Weights of a small transformer language model: width 256, rotary positions.
MLP neurons of a small language model. Each row is named by its layer, matrix (gate and up: input weights) and neuron, and shows model dimensions 64-255. Each number is 128 + 32 x the weight over its row's rms, rounded and kept within 0 to 255. Numbers have three digits each. A neuron's up and down rows have the sign that makes its largest values positive.
After each neuron's rows, "fires on" lists the tokens most often at its 100 highest values on Wikipedia text that the model never trained on. A number after a token or word is its count.

L3.gate106:120167156104089182126145134115113090096111115183146091098128098129095153151164136166087219091100073181094101125155167157091131141109163186138111156146148151148043137130139147148122130131156143126111125165098144108126097148179134114068162144080192168117151131163138127114129118097168082094070165100146113151101128150108128112085128171113143098117131105125082117134134108142171087162071106172187118175043107143129122076159105128157086119080135147028131081134115164117082187129156115146112138114156065126053138161174126110127086151189122191113124149108166070104194126193107094133
L3.up106:148088145166113152111102114152109183057147109117141078140127144056107139233131167187122122132121132163121114097124136137138115143159151100086142089115149104121115106135095109129121170120110156067106131144105065171137111155123064125099159123095126158146127100074152122148185167131100163092097109050106156160145146131080072166129167099132188115131115118069135148107156122126114101110135113136160175153178133132122140133132120151096136074060131112105126117150087161145096162124120133097145115078141134142149138090091083108095091144167086145148146058110155128103149119071187100133
fires on: "all" 22, "ted" 12, "f" 9, "ed" 7, " a" 5

L3.gate186:132165081123157119139136171159100142135135098118128144184125191113099114112093123113189162117121111117116155100153151140091151117072196085118095130219154074129183166162145154128125159134122183173094095131103106112124107126173132146108053108097134211171140133128107090061125164177127142102148114166151173122094152140115179141115141115204141176210118173096112165100120145137087206111146123141108099154188107146134061152113126078142149078204128041100093117093128182137120127123138155146147139069122112188104128151099140051120126147104129086146111103135163159109140126156135129117
L3.up186:161097133126087110121115106125104209062100069126157103150159114062111129068114130152188181063116068075132133172090146156204081099108175130114144143100096071077118143087156190127143099161130135149080136135134110172131068146110106163131115132087135077156156134139079163067146101088074135105183139137139150105092155138170152116155158072114144150107077101111137147089147102100109137223150083154066078125179081122122149113197072140139092187169113135109114149148136130126126123194134169156141112122126165113085061136087137101132118129182153149124123124109108130108153135118147147118
fires on: "el" 21, "le" 17, "ing" 11, "d" 10, "ad" 7, "ond" 7

L4.gate142:107141190106157056087142113151085189152146143092177140106128126123118140070186184110188100106128151139143036126121132123140157124121165125043137090097051122128122087142157171122065178152095095147160097115142158110107073132108083078126119093131129158157139107119098096136143098122140119108061084092164077128147135088143111138194117167132170115090142140185154149149180116094124119107141139064125108130102135122067096148129096151116121099174086143113189129100088091132138188124183148120163098085099129076146120133135069099134176152107186150094140106096121077089134124129150190100
L4.up142:138086102082109155070106201161156109101113112145103133132137152141126085058156165094130122085142144090149118149129144115121156094127079146139059122074193074124140152124072146092112111094156115144109164133108147078171077169117096131127186141119130093102165153172133114074082103109161167134131141050191107074155137118125101112147129147106147174131105175148136108140112085144142106151106163171137101098140144121146122165128137189149137104154165069102152132102121157145156166133097124162172151081099124077112124103189159142136135169120162137143144133066127129096108080136092146072
fires on: "al" 23, "ical" 22, "ic" 9, "ive" 4, "ent" 4

L4.gate391:103150117111058099158048129126112077148101135123096155088130143079132179118128160136130141106104182160075106174082126157160162114099096150133104116093092106139154162125154134163126176103155117098114152116116170178162128115093047146087107153152128217150144156118118191127157164096115154114062071129166126135143107115063152139184071108108113167195117135166075155148084136051112094129093115144168175202120134113085117089080109092103185097078108183116140108093084114173100100077078109179176131123065105092131164112093097100118144158188130185108153099167127074089117098097191118128
L4.up391:141153127057099125152104126104107142146110166118099109067165090115137132080114134162135143195100125120136140133072114157139150083078137150032076104163067091187153140120144124143089143116135086141136141145089186111128150032080106071171160181144154141137158097190089116150154124135084143118100175122123127124134109135145092140149087122111175102093169089082139084171113179151139107083109094103159055122127176101103143134108147096071127104120137153156117170139102119168151201097168104117142094103175116101078129198081156156077154145055103150074148101125119131172116120129172125127
fires on: " m" 40, " t" 9, "ad" 7, "ity" 6, "en" 5, "t" 5

L4.gate282:111076228163138118094154132136162114121114137126116097104106211180069149114077119201191138158143152128130157161135167147167086080120118156060090127157118083088149157118094180105180104092087152121074124161134099183142173059070090106138122166057172141116111108125136157184114123119126095136087124115154123122100112118151140154115147104123142145151159154150115136131037094091194152134158113119088149118084144134098090138096026104084138109106160175149130100140191150143139113161115137165138110131092133184118177152173118104119082139175146151099104129151099133125139142142128137137
L4.up282:113131094119126146103113113092115123170062096141109094095045030140097140119140127203191169140129127122143170114126115126129126174092115174056097099130119101150134141133163173088110146192094143114106100155149128149130135110175095147187158123088119177096141203154148134110160133172054145171163080112137173147148110098125161113096123135104143071160127225167094108071130131083109105085084125099097055134128163089107130146102118191190147121120132199157153159175138120065104092135122089127162161104134135108110182125129107145144187159084126171119020110080163112105129143104139111105
fires on: "m" 28, " m" 24, "i" 20, "t" 13, " f" 6

L4.gate610:071162161105102185077115105139157113085135087194181134104094132059070172129111173155142122082095084177068146132184115150067123114106119218176098115121098172112094127129093086133121150137128157128127128132162127147125184054125107132138132112099122136111128158198160139081108144137151151150112129160149108094159104105106137051110134149155087087146121102113141178188115082108091133139063154163077139105145119165148099119093184091102186106095141125147168132176116137145136114091146081073111131130110083140142160189186153119113071129162111074126162142191134095160141144088105159097
L4.up610:129136186102103144140108141140116099082120107076172105144080114086074131159115133104090110094141135146169115152125146087094226047178145088104141151100163082183145119119139094102145150060142124144108150140145101139185116169108136140104157136122168136093107187133163093108163134124148132106127145108115155101143190134109126149101142109135136145083189118147053136172161160141132129125146109143181097146167099110173154120184118201165128179107095053107152074165097106122135161101097125096143109092129134080162167084132105162087134144170135107135136089110132127084138148133167144169
fires on: " be" 28, " two" 8, "d" 7, "ic" 5, "ing" 4

L3.gate241:103103170119240139153129160154145158139153088087132149105079145146093180155128115065102090108121156079107121138094166172095128112115125095129112077097082138136150091154146119090161092103180133119112109133139035150146194143192153086129122103172145082073162142113113121101131140125099182114099168093188170113121174124133121134145159072092121128155149099079176109132142179116136135175133113078163099112146144150094171104127080106108142110122071153142136164157117146092164199086064093175105165185106203116088105170121151112118115105165132180099128115130085173203071112132134109142
L3.up241:151137166165102128096139120156141109108143117177060135158165100123167156177189081091160128121151115129133120150143062125129140097152051177144116205128121144129154143155129149080127125126172101152174120196114092137142118108102148160145068165146121163157134099152151131121065160102128162182159152092166103159060125146156094134095131107061090114169108125068110113135110159141116115108103123127106124138083133082100178105141187153091109135090124153187074141197123104124168077172111156155155164125073119138133033105145130069109141081144085152122033138140175127116142156182077105115
fires on: " ad" 31, " app" 22, " En" 17, "ar" 13, " en" 8, "as" 6

L3.gate638:120129088120093164146145152152127103172165115165121164162122078167148063063162137122114124084170093110123206112103139159096107135087164124168122149140109142133149111155130115137189110177165118139128132124077202125155134133085161096182041146137138141139064139139085132161128120086110159175110153115152168123092125101169151178077091160127158073123176106183142103127105128156071091114140108067084136089135113131156175108127079098155101146161099136179131141124117100129173131133064135121115143132081093127132097070108093149163105090111168142120152125104082180133157095084116088179
L3.up638:139148114173110151143106201134075107157102140086175142178143134120173132109099113118127117136144146120159115146104149146138165131154125155175125147094119077089140150154189146171149159146133152186136116082139133188134137095165141136086104166139149047164155166152082099117112146128080018099094102096176171138151061111075134106113154127123115122101121125088116143158177095064114135148148130146182126126113129090186091140044087194122117103169145107134127094146122166082144148120112112066167113124107106234105122141081152147143136139145126122155119146120036144180154149099105104152
fires on: "ir" 36, "ant" 26, "ath" 7, "-" 6, "7" 6

L3.gate687:128112193064121203152045123114119133114144164120159121148133099134125124122130051122148151161085128174194185105151139087097138094142127119142062101109104087173108098132093129087098126178117100132194159142171191137082116110111149083104136132095103163109167150074160142165127132154062057176147092066158107122159130136163024111105113069112132149153133142118120130125157162086190149112180116120116173173123121150131224131137067110123140137141144128111104100078115106102117161154149140076121176132119108169183126104203122154133115101168193148142161127147162181095121117156149143094
L3.up687:113117180093095097092147155132075131124167161106099138155126157185130131179106139159163106161192180085120139170051110138142069157104200114065139126083115175140152141120185099061085096086109137171179119158059136165171134129086143141185165137161080142092089165068103169122119161145146183149169138066139133142082155122146138157177124125150069162149083148141072112094128123098176126085126158136089166179149136089122126133143105165096153152136121137176173145104124145131122158160105152099124166182232123165102125076125060086112109105125145108085165139111107094162149151182157118126
fires on: " he" 42, " He" 38, "e" 16

L3.gate501:160136083129150108109126109181107126212106176149113168132145124186133132129150130102085140152159152121115171076158127152123149103105111104141150142169183170068130162149156127120159104152130154119129096126115110080163153111090075113095123126085141138167178169091104093141149189106118144109128148170158148063109069130096058125097085165147139140158060193116083101144121147147168073070157140145130117122128176104142076092128101084166167132128113132091115123118124129141117119124148090150148106140109105090141102174118058129120120171135079134138111117212111163113167124124100176168
L3.up501:097134133140116129118088174163126151145097168143136059080113111148136137113134157149148185167137102178103141133130116087151138102165106188134126165118063111115170143141114131145141159153107179093165104158195103177126130190159182120147057099155114147123147122149079084141117102149057116053130125126131114103167186028123066129149076174166120136081119153160097116097122126094129072127123147101128109128097090075110089164094123105111094135158159170094128133081136164145157094091121109165163146165178155141105159120091097120143165131080083122100121126105111084159073148148114141151
fires on: "\"" 39, "ion" 7, " " 7, " per" 6, "ot" 4, "er" 4

L3.gate892:092103178133131130152159165129171118137120149129115129106143141089179151146160086109139126161173183102116050096102136104122070153077109133104142102171117118122089125160159089202148082147157121108158169091116116131141118129101118161131162067119098097105154125214136118167152068142160140079137159181103122142159065084129170159064144139089116124155120108152158145142126137118054135119114198157057098089177127109090114138188124167139114140104187120123135069113154147100189100131187137126165194145075136127171082103144095148130113168128101069139167166144162156089218170117080185105
L3.up892:177213148148119184139206104148153097149161183203126157132153177126136086115122146144116098121104116146123137154092136110130169142122108147104090090098106094127153110151124179130116109033119153121149126148113147049131104141126163091076151126141138105072163120119046172071171136102102128051163148157188095076089117128078105098138132150161122107147147143124175120118137119169138125079123088108162081171138189165102139132106137097153169153122126155090119052174102167113141133166163133149133124181142171108179112136167134159100132160131108145100124152183116107160151119077124166118
fires on: "ub" 27, "b" 21, "av" 14, "ab" 13, "v" 13, "emb" 7

L4.gate131:093147135170133171077123093142120180089143088134155121107113143128112123091171069191116153145113099143163152112135122152111059097198157172126137102192148141148132138125080104149175177096098131146118138172105113136134117153156066127053110164197076155110177084124089129117116126162147145105185141102151116166161068086167163121099161153154167124100109091081094184129121121109110124039136139153128120150099061123135098145167115171157119118152111147145060119124195131082141089137120095117143142123173094140106111141142094042152167112145114188220153140166143099177101119153134112113
L4.up131:116168087076094156074184154138071157129122144121083109121120093167091152171170115107124188132108144102158126150101157171099059139151143141123131113157111146067127192120129093128132160114093127086097084069152080108118142138180148147113145144192160124102067163156127187133163146138061082106155134138116104097158156098104108142141122092126145118065084138108091113116188149143128158080097109133208112173159128178103088116128114082085158161137151202180123125141163110170125166218080046175071102131145141157102145178130142098162121092103115145090176177114080165123127131122129129157
fires on: "ar" 35, "en" 14, "ed" 10, "p" 8, "ac" 8, "om" 6

L3.gate220:123136163153150157026150165105112139125170153127172100176127098114100098102139128085125116136156092153117159170138062129129111090153081080142134127122103155146106062192153102097163144166188139126183127101120126155069132090110140114138172125122112123113113134118075136163128135177158144158140118161084108094107104089129072162100090131103157140132082135081154112110163133152099088151175093097155111126154118140136169121139117152167120095148110128079097176126103113166151121145212133189126198135116116182105102144167143068103101121088180087095195127091115150141124162199157103102
L3.up220:174130090107078148111135085148133142089109179077142098193131105126149076174147137150126101165090062113152129146146091111139125123106079081094148134095122199102125142090123122091170148118109116111089107149142151131145132085210110090097129094108126153157100158116075156111124138166116140152149135107102112134093112120114106169094046078169100131161161113174090155103161146127136090086144090097122178174146087124135148118126130113110111097177200200103204167131185086083060136113095131105125180175159193147142099125102065122113123046186138150184144139232137084108139112089111104108
fires on: "e" 44, "ou" 14, "iv" 8, "en" 6, "it" 4, "'s" 4

L4.gate365:130164124121130116130075088061050203118123094188144095142134128098134109186115144067078152144098125126093162099111125094170157126127133122175123131144085126126119170089153141141116067057140129149075164161127113156097096157129074069101106091085156127139158112118097072161151165107135147121116036103109154136196121101114168099136096088110175110083132167152156116079117111171138149083117104083099156106088130085134129144125100140103130099151121149095149121053177186179118150112134114144121176144190186145140135174104037133097111140130128130109136141142123172094138176161156084133
L4.up365:157112118138156076158126085066096170117169132093044103105125157153112129123143160115114105104084181094112121120148097095188136125111161082124164142114096149134143131150182189174152161146135134152110139110098151113096183146093127144087152105133184108120131095129131137072148082126130181080104075125099123138140146141156162120099125121099186119150148072182131142104092186126138091163116090073120139164112080125100097116065102094147107098173135140085150084130088081151164063120141098145109144105178115114111147128148118163159110077115091083154148115090126059165135088141136164089
fires on: "h" 18, "t" 15, "ul" 14, "er" 9, "ith" 7, "on" 7

L4.gate575:132130100148104125222146149110148049146195146158123106189168142099093098071154118098145182147109064154127068136106096104089180105105095066119146137097148142148100143162106098160167108118145153144126143138170079126126129136154108169075160145194145121120131069112168142120139121104136138118146116141111141144147171124073127125099148218104138120163141142081132178153105172153127131195082082094106093103136123084073147111152152125144062150183168182182183145074148109160139149145132068131122140180089126114101127148111147098100097097138100140097167112138131162163087164150111141183
L4.up575:084083149113100122118158092108103139162096134206088075161145117143110152141131110134082175078108151148108146165084100120143127154111121116182147099124147187072114144087150117195213101159144184114115168090126118103125168147129166125117129175206218089147130089133099128121145102059119158086154180187105118099126145124123131107181122153092113118120121101112183150137140104085154130148156089124103085161127167123140123218153103192091197085151120123146131164102112120095175139143102096123171153127142171158167155161155143140105086155084128155141095134225149131132074136078156134158
fires on: " of" 22, "ation" 11, "s" 11, "er" 9, "g" 9, "ic" 7

L3.gate197:117213163147096087109092072153207108108163110130091145142129169108126159106097101070056099129092109088111077115098117130127128162129161120122155109093111109065098093149071144137139152100067132088112121092149137137116164138141149137127197091135177152103143171111172155084159116129195115092103071189118131106090085113091070151151119131199132101138159176113143104089141172134160134093104161133147073095101134137126064100128152113079100125153121064183166098069110072198137179108136144141135129146119084127168115101084072160125126100122190145143129078148054093119110129093126129135
L3.up197:107173147169108175067126095113088090150119161148176150152135135139130157140200179137129126105143128103117133081153135116133077106098135163099141137159104125128160171142152153162155136099108136070082111125114127144091141111144088127138158079133139203128097106146087109092120107114108092109123136086114212076126154086081100162171067101146086124117182086144083097148155157150112085129129166132158197063200126131154108153090146153166071103153074117133122143123124088135136179138134151120156111185096109108164119117137141108106081117062139148197107145091164134019197149080117081140
fires on: "ch" 39, "ach" 27, "ich" 14, " h" 9, "ed" 5

L3.gate600:101170109083101101155176150115119167086147111106097126072151166089121117158181149191088120189125107133178112167195115120140141095158153104121091113106099158166137189064077057143157133101113061124097134147054132198087108139120122068141095120143160174117132161076137121141145164155134146153180131149185164101101110114093113106081085145105113152143044114139106124144067174136098115136162110183131052151148033135156162144127138171103070095148153166149108056116112120120122149084072141127106151157167112098061107165185146175112100141150114152111156165171150097145125118099105133137
L3.up600:209139127109154100168170150134126172162094133103148079143123162186127136125093188177113114182093138151139122123139159103119119094126134121152066156088090112156104165107088070156123103122184093106136083112079116147114151126108078161130112149180113168098143126064188106059089155092059169107142157105112136118200100112114077120112125134148131169115051170138091132093138149122094108111115113115179120108193071034158122142153147146056132131136161193100143107105167112126126153091107110116149095136140128148105103145102162115127094126151166135105159179113108108140157157121121086091
fires on: " end" 24, "inn" 14, "oin" 13, " he" 13, "ace" 9, "oot" 7

L3.gate380:152118102139102144111142123145086136076160137148135130129082146084088064165090140169097143121089164117061109068074151160155120101129102141125180175106151112117083142107126139124091181116114136107145151080203091138162150111078164093110158102081100149158175117169137125142183163193085127130166102112143131165113129164135151108094093157151089143081128101159102147137134135056102194145119097160099130091111095177098111202131202137121122137191148110166107190163166193113132134162116162135160143077098067107140080121098202104152142092129064092144102182095105123101125135155075117158
L3.up380:137174090147122106124222132181101083119153096153160092075000155149161123145212064129045138125119125101129156098130144178151158161119091132107124114078175122108112082050115179110164087140116137108141144074183103147143136159180155125092165082173137100127164075135137163110153157132134104122088126080124195092160141093121154101148096154105139116138171122122132130151138135084160144130159087122126128116149117082124157177100105110178093216129111176107182084129105185140079144114130089110091152092163130123080097182154129124155185167142162093127151127109116139122133113144127128186
fires on: "l" 29, "w" 19, "S" 18, "est" 10, "en" 7, "s" 4

L3.gate325:155090161141180137130105117156132175113086101149128133123126121052083158085146119085104131095091119123116170125192130118122174056190173085124185160132162083183161102212114148165093190082134133129152143128164100091131120126091147107135148142091128143127145148179189130158174131073121132168149160153092108132123102127107149165068126097111130161107161151083193089153155148177157130064126153155099151122135162104144110156089108163119106145178184132171149135105086166147184142171152131084118149141144136109193160116123141104109168140091092128110143093113145145046134119151107122164
L3.up325:176134098154143122073170137171090094165158088121162157127145064153182146098127139123130131124122184170128116136134136126149157079152140176178098104174151138145165127120122129087098149118118066109166082095153157110143101166108174083200079143118124113155105079124092070148114083121146140126100124089122194122073143151110100137101125097110119106080138085069076106120128087118126172074140095155091168081103163113155159152097129160153102114196102127148145189075089131154233197173137207147084153089114161112182139156107139128173114103091117132099176115112169112081124075163125127104
fires on: "al" 20, "th" 9, "as" 8, "iv" 7, "ork" 7

L3.gate589:155153095081127106140155082156091099119087133110138124142121132122115103187126143120086128114074188174116136130050116162116140043092135152186089118107115145113148117187141047156152154117070171144175148184159117178085126067136077158120155144143123127143073120130113186106130166133078127118129119101144200136136174139172107100085077139154131136118117143061115085087062135057155145140127155132160111176157125156122145148167125124099073116059142131173093130119105143163151139127126124133176206120150161122202126149120126150144097097128128121144164102174119098140165111049120113165
L3.up589:142087099188138168109163187131103114108109152180124151148179143078116123175131144094151158114142101128105171066095107061086171130163147107090153126082173154120170161084108163125106136119101145072138124098123103179119105112118108121135211117129123155149176124152081095159086140131214116100159175132126142131100195123144129056159131134168140065111149137112095117134051112106144199145168025090167116113125091105121096116132128123108061086108164123115137123154134109128103163159125114195143107133142138119141135030180119119075175115138093151109073129080110146109134127132157113122
fires on: "il" 41, "it" 15, "ction" 12, "ition" 12, "l" 6, "in" 4

L3.gate964:094161158168129133163090092087165195146143132121045086165159147207124209167124216124119143125079092146172146129164130100090149075098147096083159143086129139122102087107119140110130147100103152176132108063090079074158100091083141144118143182124148118169166151151162083146119089137098115131130121136128159126119087108076188095121142086087141137116106065116095111128142129141091124143093104173116101139125141133110144077115163146138111098142152157222150112094141083069167091120137152132157134154106150146116149117179166065097170160106085177153113141149176093103129145136109120144
L3.up964:165161134191066149154136161167167108167098158114143136117111158143114089138125152137157121153120083115131124177145102122087179152098145093188122096115123122046165120113088114187139143126139123114150085138082142154105112126101154154178131167088071173171142153127117165150138154157121163087151142143193120147114119142120151151173072094147124135175113138099196083094076123120194172151080169175140145116122135151198125170137115156110116107110160165244098115135130128126078123176118130133196113120101143164127082078162089089145186114106123135131156157106129114099123108150052151111
fires on: "te" 18, "id" 15, "ed" 11, "t" 10, "ow" 8, "am" 6

L3.gate999:053066071102118087130115069184131140058141132127109146112143093118135098054095104112107092121155072107094117124107151140116141115115137071151117142099132114145122155147153130123107134102133129202115117147125131165091121130129108125123102084176195115177152201104167165132186133209132154109131197136096106173140119122139159198095099113154075144105142154077079068165108100092083142090126161162151093102110131115084136138121080133121172127140120102099108099150148132142123133115128112097084138116151142056124116118150125139039147107133157124068172176110180073139161100163087205134
L3.up999:154122093160121127120129149091150141090184097148162154124095137125123134111126126123110106114094122118155097062113177102143129195082129068127139171142156121128151111180126154141137108134155150160161086098119159123130090152091102154151093145106074137167099112199113164095167116189159152101138134130101116119098146112133176181125139140067109183120123096049138135117115143085113133093200126152097137135174163158167111089163133107193133143086142152162140124118094150111146141131156168162135129124119156075186097129138117088123075076100073118125229147175119150127123084129093094079
fires on: "ork" 25, "ia" 17, "ad" 17, "ther" 9, "9" 6, "al" 4

L3.gate393:064140132104191132099150151141161107110146084117133107132151112162153158093145083160082121100088100141133131149113126136145111176131140060144142141155155103150132125137133173121137136195116187160153119093088155113096104162153143132170132086089158161109132078171156150139133155161124085162124157106132122078127139104148115094126172139132163116155101129130176118121107102051164128101163153172044089108096118105132160142155185151158144127152100068118126044114063099125084156154159118117131193111115137125127105148110076172185184100101128080174089076079101130065075214121178108128
L3.up393:137117161172143161095161151169146106127072109137149142112107127142164111139162159153088089080147114089130180200087129133160103150095058132159147078127175043149160148099084107082140098112099160065105148100076139119092150178165135140147167105084136123133067116132098121121132099099149079128119125099114114075058145094154089126126111123185135025093160097138156138154141108124128124061125175149128172126083163113103090152123102171183151113116110096116156099069162111107178154141101158164171147136094145150120080111066145153121130104123107157172160151082155118139093137154138098124
fires on: "ial" 19, "ent" 14, " American" 9, "ual" 9, "ical" 8

L3.gate533:091179169149128161177145118114075172145130153177055137198100157133083131136093080124098120156098091121065170117108111089118162129165174137142114127146145167095085096144148166150132131121143127122062130157166159105092094137153146142094144122136140095143207102151189135137169130092098123106104101139063111107135173155158126184149129130065177151129141194095109155108138157125147227122085124130091131143057130116141131110114062111144090167145139157082204117091101071157095134117104089138147148146160114097161141106136129098146074133117104120153158114126087216105095064158078142102
L3.up533:097098126156107122093126157091086140087118170172088125128125117130081135143135127145124099181104145122099117076156176159119174100079123183137128134183160115116112119151150154171133127129109132071103122127093132119084113131105134088064158099187107148182149083144139172117214153140132086095066138109132135151103131161093160160124116136094109165091143114099140134120164120080189139110164100119137151106175164117068106157138061140195142092115118082153124125105143155126114074112097142114147114137106173178140103118066090124155108164064128102165127056125141098156139096097155130098
fires on: "ed" 44, ":" 26, "er" 13

L3.gate17:134160113152094190100153119156149093130099136083146181106138171148142114116103105152145142092126104119049105116163115143097110097181092176133224126164171128118135193132147159062086189106146151133121197135111162109172163129151135097128135106169141161157128067117167114126070149127159086106134050122091133104137118108099111127130103078097120115127177157114126137123128162111095128134059119169142142127150118155157108083186131146080167138130078095067152124064128131157131130097130076113220117087132166121143141154114120088149132093137105102164184088167108084152106203155152156128
L3.up17:153156120117180134121177219214138102140131172122159135141133179113103080096140112157090108093168089174053090199116133101120089098108169148173170124132097126106133162100099115106100180104143085137081029096114168113142160095139119086097183090112123108121111144135114117143083137155143132079175074155159101094109128140108142161047145118060145136151136130132063118119127179097134110159108149148143114161180136118122160113121120216132201127095117145040095066088110113118123106084125087119143089160179155108166167142106120075070159088133114131093107102165138141106091126109101132091
fires on: "ip" 34, "og" 22, "ing" 13, "od" 9, "ic" 4

L4.gate327:160133089163161112119107153091133051104139225141159153211192139107148085123089126029116150119124095104082086144103152115128156132057099114169078125144082128147092130141155135107162139125185124133106116134136163153152127168118121128091088108070118169102116128116110072201116107182099123098164165136057070118107106109096189159147126107127121159169105120137124152072092158156144136083108131102105121146128168112137117075147105125116076136173139092131127164129158130147198088137170102157136176158119112074135147064117133145155121120128094132129095139073161121229102140057103117102
L4.up327:118152176124193141105128126135073114094110157148183071160140190117144104123147094109072181078128187083123112173088099084174162129122121084103172102116156152103046087059126081130114175096129156171166114096138169114073154133133143158164120101123080131089153102072112142163136200117087101133148136161133091102092099103159089155094171138108143155155078137087016107153108126141098103070110152103150109161083116172121161114115123165153084050095136200127125118087096120102150129172122166134107190145112134097141110088119108155080140146073120167133117139167105106075140123149186157148
fires on: "us" 14, " New" 14, "b" 10, "ib" 8, "ab" 7, "uch" 6

L4.gate835:055113128116070154144145157173145097131194117139068189121179118139136117201121147072123122094099166098187142144174074117097156159151116128060153078147126080185138117137138078079090114084094167126111157130123140096098161153165121171180088148084096143131067192089110079152115140109137115119122124220160132143086140115089178081147172208125074147168101109125105119110188170164118155118104129115116114135092161081075115125096123086137164103162165093153173108106140102139142079168146170161113088145113164149124090137121106101182124126167087144144132102083084141167197153113139174092
L4.up835:136108091138079124172098133115106129058175126145132120172128115080059167184092064140138131108168156113080082131105102184109133095122110163129170098105098122098109127134146144154128137133159081134125161081155131142118109172166072142120160153144137141133150149175065129205082122110162152181116108143111144126156179058123168119103158112087225170097111109121152116153087189089144130133117086094124151183084166137173161174180147114132107141132091095068127148145190123208114105078104081173128126074132101166124092137140086058100154148151110199129141110113134191084187095127159135073
fires on: "|---|---|---|---" 16, " of" 15, "ing" 14, "el" 9, "oup" 8, "ew" 7

L3.gate14:131125151165193138085148106160160132062116046072101160052104121157150128136151152026148099114137134134121101152124169100155115107146185134153090120130118074117097095132128114123106171122150145189165084122054157125208128133103166126134155117146138143169133147137137146074119139140095135086117124074086146147144127125163115140120109119131209154148176193067106146099156137105228173115133144147101144148180109156160153062084052109132133095162093082118163140149106111151160131086106126156116098169113093102095153138125143092108153107076112155129108118126130105146161087141089103101
L3.up14:158137139168162144126119127148193167108101127121129120109141109088077121094156105063088074120146054146098093128179131120137121087114143164165100126113145167106078094108121135130145122190129090147160075205180147080111094139124134115142113155198116101169106200123107104126102095170119153108118130106138162114145128157095136132048068059153140102130160108115134126123119095147167156133189179072124138149132115049131149098094108128154189139147104112099139157096127133174166154092115135107121159165133093096079189159089139156139103085092099141109077096178140108128125128109042082092
fires on: "ia" 12, "ork" 10, "io" 8, "on" 8, "e" 8, "an" 6

L3.gate494:101103130115125099119106113161082160130147101146119101135140193096127082132121176197108113155127183117155137100128086116073141072147138100114154123203131090120186143080112199111126185131101227155155160152124165188139170136152135084142131132117144148139185153143113155129083121092149108167195092070133147164093085157089115165121113148136127168111171104143186124135159108133178171077150110153115138109149177143149181179140143097154128089176128148065184110107155140173061114123126145146144141076104140139107103113180133151090125083163151111169136120168078135148104111165122106115
L3.up494:146119179070109121134143116201096111154171118062212111127148149126083076142168135135105125157152099143118158120127139100145172168124113217136114131137098119144158144110135111075140115115117105074102106071109156123158149130144105109071120050118168110168104139168124132051120078137115117173161177162116081064127136062145059176173114117094125090114118114179154077121186102057129147128166151092121112149198055090160109096161105168112179138182142164081117155117112123104135093078093095117077179134134129127163122152122122141144190184118113110064133114135093120096128125127148113092
fires on: "h" 37, "s" 20, "S" 10, "is" 8, "w" 7, "it" 5

L4.gate177:126144135160128161194160107101196173112148103141129102130156121080176151136127118094106127133103129096126084056109119122096101184101143107142168060110175085114068133102106145108140125193168107116114141108156138109144146116132081120112164125162122153149135072138085154129141165137165135120120161178176119176201150080109106149106143114135087113132118084117122129192106154088133129119090092123119112119053155145148120086118134137109104143183157127150128116144142071144164115158069198196114130122127103072172118098062129139028108124091133151191151133185191068129098148158131095162
L4.up177:140110097142170057173143151160146149120132203111134145137102177066101124114128087134078129157113133126176135176134131111160159138133140079081116077126109143191088105143128111106100131137129137066142151154129105121151139150077133098143095125158038146131179115101080174176143101129116171186175160106199115148191129131070103096113123069106108105111165073158158138169098183127130146115145127116125105147150112176072140154157220169145126095102085131042118163129131090115128163177159186176091147172131131181149118137132075122086066140111063141167164118104103169062160158136114162028
fires on: "and" 19, " n" 16, "b" 15, " cont" 10, " the" 8, "one" 6

L3.gate938:141120118197131129147113153093147115090080137126152071078067125123183151117119132156152166103130130116104151140161120138127095188108178118098135098151162164131163187098149105148078069110149136158053172175114086238126123102131127097136089107108124195114138167127153094156134082037116146078094148139094148151083153101149095104147146127086168130131148157195079088143101153105116117145163159080150132154107176084099154128134100119155127131098134111104100106117069143159124162097149204118189181158097091155115092143139109116128127093150114121092153170123083130146132119150150170123
L3.up938:123154135178145167088175112079150128140183139151098191163136095119128131109133110199171157130112116166098143118113127149077138133173095138117130102104107139180095107153104155073132123148111130155146143117141114161194139109133109116164140122108118123083112117074110111097123081136114114139149153113122153163149183075138118077094138098158074155078124184057101129090093140071112167145103153140152124130121129131054124080174124122186158126104154157149177163097092154112187177082135137093100135144098109115159082074161205107093176112127148102056215138067121201107096083160100084085
fires on: "re" 33, "," 18, "an" 10, "st" 8

L3.gate728:078133099102126039100140152130156087151110174078183091086119137121178061172099108157108141110095137141164192116160113149140079122120073109048082053088118125100133108119091145145126162169138137149149118158129056098072159145117117151114104126141131133093086164144075083090124164153116137137124135104118121135080140091170160151109147170094175118125096174057115123132159109071143093119197108171076122133130152186132156105187112084165129148088081157141169153140113093119121123080182180165109134101156091161130129121120090122152106192032168129084129169142113144168155093058089085095
L3.up728:148107091185123109105153161066116128081159154091118132132109097133114144112092187110119100121114146069125066122125118101143128152155140112090182127140077075164111092127166172126106102124091155116186139180126174178120096159106118068152117135095112132133153095106151098132158063156167159120191197101109140067126118099100149105116190166108129135104139110133096090067078153110121168148186183093157106102171127126105131174128174141138051097148173131177138131169122136151114127121176114134099062078097082143113138075188047112142076132111129123221053095144093063105131170140152110124
fires on: "c" 45, "l" 37, "b" 14